Weights of a small transformer language model.
Size: 15 layers, vocabulary 16384.
Architecture: rotary positions, untied embeddings.
Training: a variant of Muon for these matrices, 3532 steps.
MLP neurons of a small language model. Each row is named by its layer, matrix (gate and up: input weights; down: output weights) and neuron, and shows model dimensions 48-175. Each number is 500 + 40 x the weight over its row's rms, rounded and kept within 0 to 999. Numbers have three digits each. A neuron's up and down rows have the sign that makes its largest values positive.
Before each neuron's rows, "fires before" lists the tokens most often just after its 100 highest values on Wikipedia text that the model never trained on; "fires after" lists the tokens most often just before its 100 highest values on Wikipedia text that the model never trained on.

fires before: ".", " |\n", ";", "0", "|", "–"
fires after: " ", " |", ".", " ."
L9.gate101:475470573435528476575426471546531535438500477487442538483500539525485555491495539525421533528499513469526493567504580493477468498510494561434513503453467507549518529547566468453502538448518542565506463512539439524482561504510470517491488507505485537402505549520507536585571497543507462500503529511541494491508456500491470494529505461479498487506518513502453495459538442468553525502454
L9.up101:540460530477512590487511558535486502488540429545488550476495444488487503518488452499543507458510503544562508546450526524459588602552496450555511526527536517482487437464507477511506500479498510554548487468562555452475495443539490493503514492438443523521465530559588573508544523521515530539512538488515475497467515542441424491577529518571538477493494519531483475521499515514506493489483
L9.down101:529423549532514506409518550566554479454482477487461516523448486450556418561516567522486461539546589457485524516527545577493497463542530419485547499488499505433446460578465481530456487414484510511488481526498510479516452498480495493404396437513446488496441562520509510502485468432470535526529491448495489411521445470520504462505493539529462590437481459532546504480478526428496549512449

fires before: " |", ".", " |\n"
fires after: " "
L3.gate390:430454425569475489464491573463479465422488528531497539524466490486497434542513545513533480534567428506425462524539551529522562531509531561475542454567444465534439543535504561510465461554505482526525472547508512508447483505486477506490513461534477493509477583509538543511477508433514440491469469523473541499563494493548531517541542523539478503491499568543476537459463491481532558506486
L3.up390:492498609450472518488538489482466473487432504542472502554454460413468498488525498470508516500545510501595443442508515498543408481559499462459480547509431513470493543560488532512514509466478545490456512495547506446498528418493520481577499535541505457552433540468492473460510465410567529461479469497467471453512488512465544495522524559432453473565504488467484526561522528500504370407526
L3.down390:463499521458463474458571528452543483493455546551504538465480443471436492556493441509461583497468436439497471511443481487455517518562472548444483485486437523485506494514472526486484475464514456501519484549502507458440501489517500529563559486505500425555513524544500553557456528427553448450485532471499529477495467540587459460495467570496530536455490564529540546508471483529545479528477

fires before: " |", ".", ",", "0"
fires after: " ", ",", " ."
L2.gate11:476467458502439532554498528494509551473502523494469501541596454484530456454466499466488524449519517476467433569547463509407586497565544555559495456514528544490472519483519500473534440525525512514562441532477480510496449465516468438527523509546472501510474494490497537538557512539474497499566536505489501474497551480461519478487400493559511466540491497565478560475548471476476542457470
L2.up11:525497551480499534609563575496505544512524560468452521530500485477534478463497526430486528519536468546519445563550478431494543459587510470486575478532573457526497467551516438517466488517555472558505452517547461459447471446520489442518487516500406526506458462499519531505565524428455454494481514496520432540462471506538491458498451508520529511486444497489468525544503548480521522460443
L2.down11:551487453529460522561525485482441492521516497532443394577566422471475505497555481558519549470503490447458507467486532557528524454438543521488497529531539538454536496471527561599453447535511560412513516552500501462439503532557483458517527448504497525523534562551452488512466510485456473488543454441457542444548585487446512519495450533535517504546543507523476504504538523517468547424530

fires before: "7", "9", "5", "4", "8", "6"
fires after: " ", "–"
L8.gate586:548469539580524505516483516455458461505476470555482424518478528485488438559474579487519490541485441509488537547533452425410452522492503559419517497518472532439477524542524494530560476475472513486432503574524536512440501487534503507513513486536511465525483446516450445581493582522438495409527519474448511480499483495536470481520535498483492522514455457538445467442502521492475471536362
L8.up586:511512582566519505541519426509437504475536494562510496529482552529432458562501568503496469459525466480480503480518498441447555507491529519433498502470485508453521511553501505532426520423508494441449462524489528489459570478504478542539513434490532481419468463473483401538429563534483455409532594533463604521500583465525522435483493460488480515478434442532464493482417515489433494479459
L8.down586:507512509503556468488542459535526477460543537497489493507500470538604435466476500558519563468528525514546473509518537453590500479567454504548473472476486458457475522527483472492566536532504503523508503455494403527493416492552579555491495428472551504475530443498465558516519468470446435476577525549543505468568478457491527514447441475505544484530497536510464456543544479509469519554527

fires before: "3", "6", " |", "0", "5", "4"
fires after: " ", " |", "|"
L5.gate472:538449504508533500525512499447489469563491482443461478539586573524484535490549521484511589497554531533432522543504485503482519499490517534502504471472469476523482505514525526454515471509451481481436544549520564579540504491481523552529579461486550501493481482506571461479517480493583527505384509486549478466495423487495433514544486540472564458424461507500508515467459449512459591521523
L5.up472:427515539425497491510493528476488415498522545493507490546483522465492530518532475482545501512549504559385520437498539475545504545553491461442471557462495574501531466527565515489591521486497547459447584463431435470475550496511450515471467451504453474556547481538434497475535514538607428509480479511506422493483531496486560485509518510570457467501518473534477509482503580483533506516554
L5.down472:504510500512520470528510493504490523469466494530452473516499518480518484481490467598567502543465494581548507531488470524488536523523515503516526503520467474537563478504420508499507446529456465507551503473528566545501486467510503473521467576534528505499488552467533471495493501512474464544534478463461448489468541480454597552431558510489405498538543465494547460535554459449489489494491

fires before: "|", ".", " |\n", "0", "3", "–"
fires after: " ", " |", "1", "0"
L9.gate275:482467541504515448545540511522485532531539506535471502499498481489521530502489531470513574551513520511534521458464524548493486445493459430528441500506497484491469497490496465496536490442547518559535468518505430440517581435537505493525509445503481541480492453534506505491487490536488477575517522531533527496492422505431428517507537558538487552516566486533523464540502479602449525477426
L9.up275:550445510447559546578467585442455448480423487497495452403574491522507442476512476503480497503572520481475496606518427541497548496501496529539514555549555542482493509487494504518558518474474525536540507541529510476475493478533622524545539505539496553493487587553522504525465501508497504561588455451450516502477528512513518478493503540438478510555505513503414480503443487508536463498507
L9.down275:494446469466481472545443474547511485489488445516458477461478439528539518508543549486455488570492534464489531541484455483562540464444516444447521438403531439508499526432449591550480438518533490507422506464497521427434457533448376488479459544523506568525466528494475507528509533475481494476488471528526485457496553438535479530502532523558586474495468513520566518467451500534547455476486

fires before: "0", "6", "7", "3", "9", "5"
fires after: " "
L3.gate202:436426537466509463501518525520551475529466517466484506547540473472523500493468507512478484579490585503531538456502455536475433522463523449506537462450484464518491526553533523518449490467504498515490516562520546528548577539411457516459450439554554493465468521478432528511582513511439514526536512483490530497476432457498541518551444502580477496564429523469533484422491524486514515504511
L3.up202:580546529426522517483465496500478523511492469511470495512411523450475456414500517498495516460524541458529459483506469525479522484525443543520486613473490447546553502455436506559498481606547443526556479436543454504520449521417502461487481528446475498483505455381557499473472566503489491519465549488506437497571522483495499477472492453510513462479533514524498456398463479442551439526474
L3.down202:553495508508528454567482485478455508535494579473483438503487555482496534517513553488551537489469484468488476516495547487498522544462519461488545461526458566492434498450455494510493487488512521472492503485380441452411458537538540498434547445524428438507494443488488482448540498567545546468500505472457463557486487513520497508469461467510525497479455553530468589512494427473499490487478

fires before: "6", "7", "4", "8", "3", "9"
fires after: " ", " mid", " January"
L8.gate335:512442541526515478515492462503509532516432541513530540514507506446559540527525523491498551523477498551404467498543488475472458509581429493478475494533517487439422522482538483533499465512487517489554471548504508481485536511541448487574523468511559454476515461472478473554537534448385537529532474478532561527452551533458514573444462545478472482471454477521410424534462518503482519514408
L8.up335:484626527432508513466472501563608504573462470493521530532484512484560440516505592486533536450466479487420493527507464415455506462478624530559459458486436475488577517521492567535480469496501517478423507493526553507576476516520538532500528512468554535498459496508512512478475541499448469529391482494469476418516403475464472516430448435515470504479488487505542432456511488480524481544528
L8.down335:545464511463508455453499421508462488529471501528530528469432526466502447435497568535400548543478504513488531521528472426554488488540571494474547494487534539519512488456448410502491413502523495457468545481464518452528474480461498491526530471512507516503541469512491458450500418470512532477510585523506480485458528526537444467500577479547532448458489401482472525512543459512486528454494

fires before: "7", "3", "6", "2", "8", "4"
fires after: ",", " ", " ."
L11.gate481:526528583514515475512515532544520501438471472478527543508506476650560469492504497523504523446525549482506509478501475499470487568491556481449508539501452466515474468467535464485543468489473502418465528489485506495518548446469460513434481559490541546450529528486529424479474577479492508527461495468504546503468480423549530510477488482430460435445456487540507503455586422511578479445491
L11.up481:456447513468521512453436534512480519481446568488483571485485503622503557456488529470463538402507456511475471516477519464456435582478506453452516591488488450549563459512520526498588478499424469477457525502465492457548472473452450541501543515462477504454542576601508421493454526421483506389572520495504536494491507482518578475516537500465513520490452509480509521547554504494496503430551
L11.down481:486563582431513537546486480477505466440529499529509500497492555578485478470539533589523474458523522528503498474512456467450509556534404545478515509491544469447493501477467504516461437513496510523534545539553481479435478532468511481515446437566593499520488429470465514444526461528482498487485490515514507454465476588511507488511469510526467495473497466489477555531532482507506489416469

fires before: " |", ",", ".", "\n"
fires after: ",", " ", " .", "6", "9"
L2.gate703:506507506484439528540421503443517564505464439488555485481504465586556458426445550523514548479531559499483499491485495497434485515540543569487516471455502489493544495496511512434590479535570505444505559550501495491485503518492516487517560494497466516516471560509471434517521497472512552509453519539552460546510492448550497457454445532510533427503477498561456497487506514479476614506446
L2.up703:519541523461471480548413537463505539550447473507455462432489531510506451435438594501502508500501523510511497477452482480514441487550537544505480501537458534525446487520485511453564527548567500430537509523472476416445534469507519525418488440534494543502422545443459491462524507471487563429439511443557476498505472468564462471453498510482548484445519490496537497488472518512453552424467
L2.down703:507501467574477552554490518508522564543570494551533460547484491518517475472491459545485469548498546463428497507467523549471487502482480622586551544441545467456504474506530523491543465529507503481502528512482519545505508513509594519480537524535418489464520541477482510511477517476542526543510492474499464520480493519473481484514449490467584476517550486543532426485534474515452563458425

fires before: "0", "1", "2", "6", " |", ";"
fires after: ";", "1", "2", "3", " ", " |"
L8.gate400:476519489493508600536530572560478558521485545518469507466476533416490488573526483470526460543580460559472453476498548549525464504572501487476532452440525512551558510473445543445449529459494563505479392530540535500468483497484534510539577501548594520513484535501437489481491536586490452528490547426546513469460437512517503537474440542390496521539569459479496471506470483466447480513471
L8.up400:522480412441473570524458554471436526561505498530447517487484525436467507488534566439510429496546507466478503498543464554475419464536501539462526482479425551493475512445422490503497477569574531535552522466515507402518508538476555518510508538495610418540535511491583580510435529499474475483493519437471473474503402512453522505494409543465498529464596514573532414475473489503517519518516
L8.down400:489511534451497429496559491555463562520499433488530493537467519423560496497453552541536468496530511397514457476505463559499470505521482455461488441497503497501486515536562438485459527514445509509441473574512477570517489552542479489544463563526509452584477505538476499503575529573561513510498499531504485479549520575458412465460545473490431502472573487481491528603473464474483538511473

fires before: "9", "2", "7", "8", "6", "4"
fires after: " ", " (", " mm"
L11.gate490:572417498493511505540560497509463523468450603441531546498484480434546455505503482463505469487493537475413496547575493503498461443510476510468476558497476530475511611478535511576555512425473474463488542562478535524528588501450493492608486551447531491494518444451441568487392477544507527535592424463489523556476550566489521499512546543512475468469479489488523495482537495511534538516448
L11.up490:511481499574461540474458463547502563512584532529480550458481536501495522509470471453496446461525468557493575455490436537481509466506551532496498507484522520489467540504481468499577495518497487481453516579491468501475550501506538535458438506501524526450468518433452490506504552551488556492505474514473467483413504536470532436425525492513462478515459449476503494559562577459553524395542
L11.down490:506515473521561490450498493490461433394529542553479524444517450558520482510514599461466494518511504572577439542486442501558549555512577542435489476533524486540464505482453495615469385503489498482496429551550540550463417539454481520508466493478508484483496517517457513486562510537449536470455519511471373561434540525443448512445551527561511460526464531450502511525472505493479560435535

fires before: "9", "3", "6", "0", "7", "8"
fires after: " ", " in", " ("
L11.gate181:474385474506491588528547546510493458555423514502423464502575475530482475452516574542486564508521530533506506407568494471564512573471555514503453507428465500501494541530486526552449496485543427449572501436466539520481520506516453454510499454482499514539496493527513646453556533553473407566507512500496527514513453452536528611478427520557511524419501453470528473550493469504514485472492
L11.up181:522464485506507519542442561440526496503489484528547425510449507460541472492540576524558482434393557512477501550573534455507490519441548458468420582530480509532431486489591486579503505488569497538493422578460532499601472535551530475490467505551519546537566532522517477506472550540556562476461505397501438514507519462493547553447433522516491578392511483551542483496483513525523509483560
L11.down181:530539461475438446532523520509561488548544570448533501458465485531464578432437537576490545499508580453531537535476454466440473510528482483542460570471515495528589489496493543587546542523525478503509502492486439467553484493505471554517485495412529489529502458543548455471544468436472542529538494487511492467455468491558516518506500493518549529403496495511603545481461513484508495542543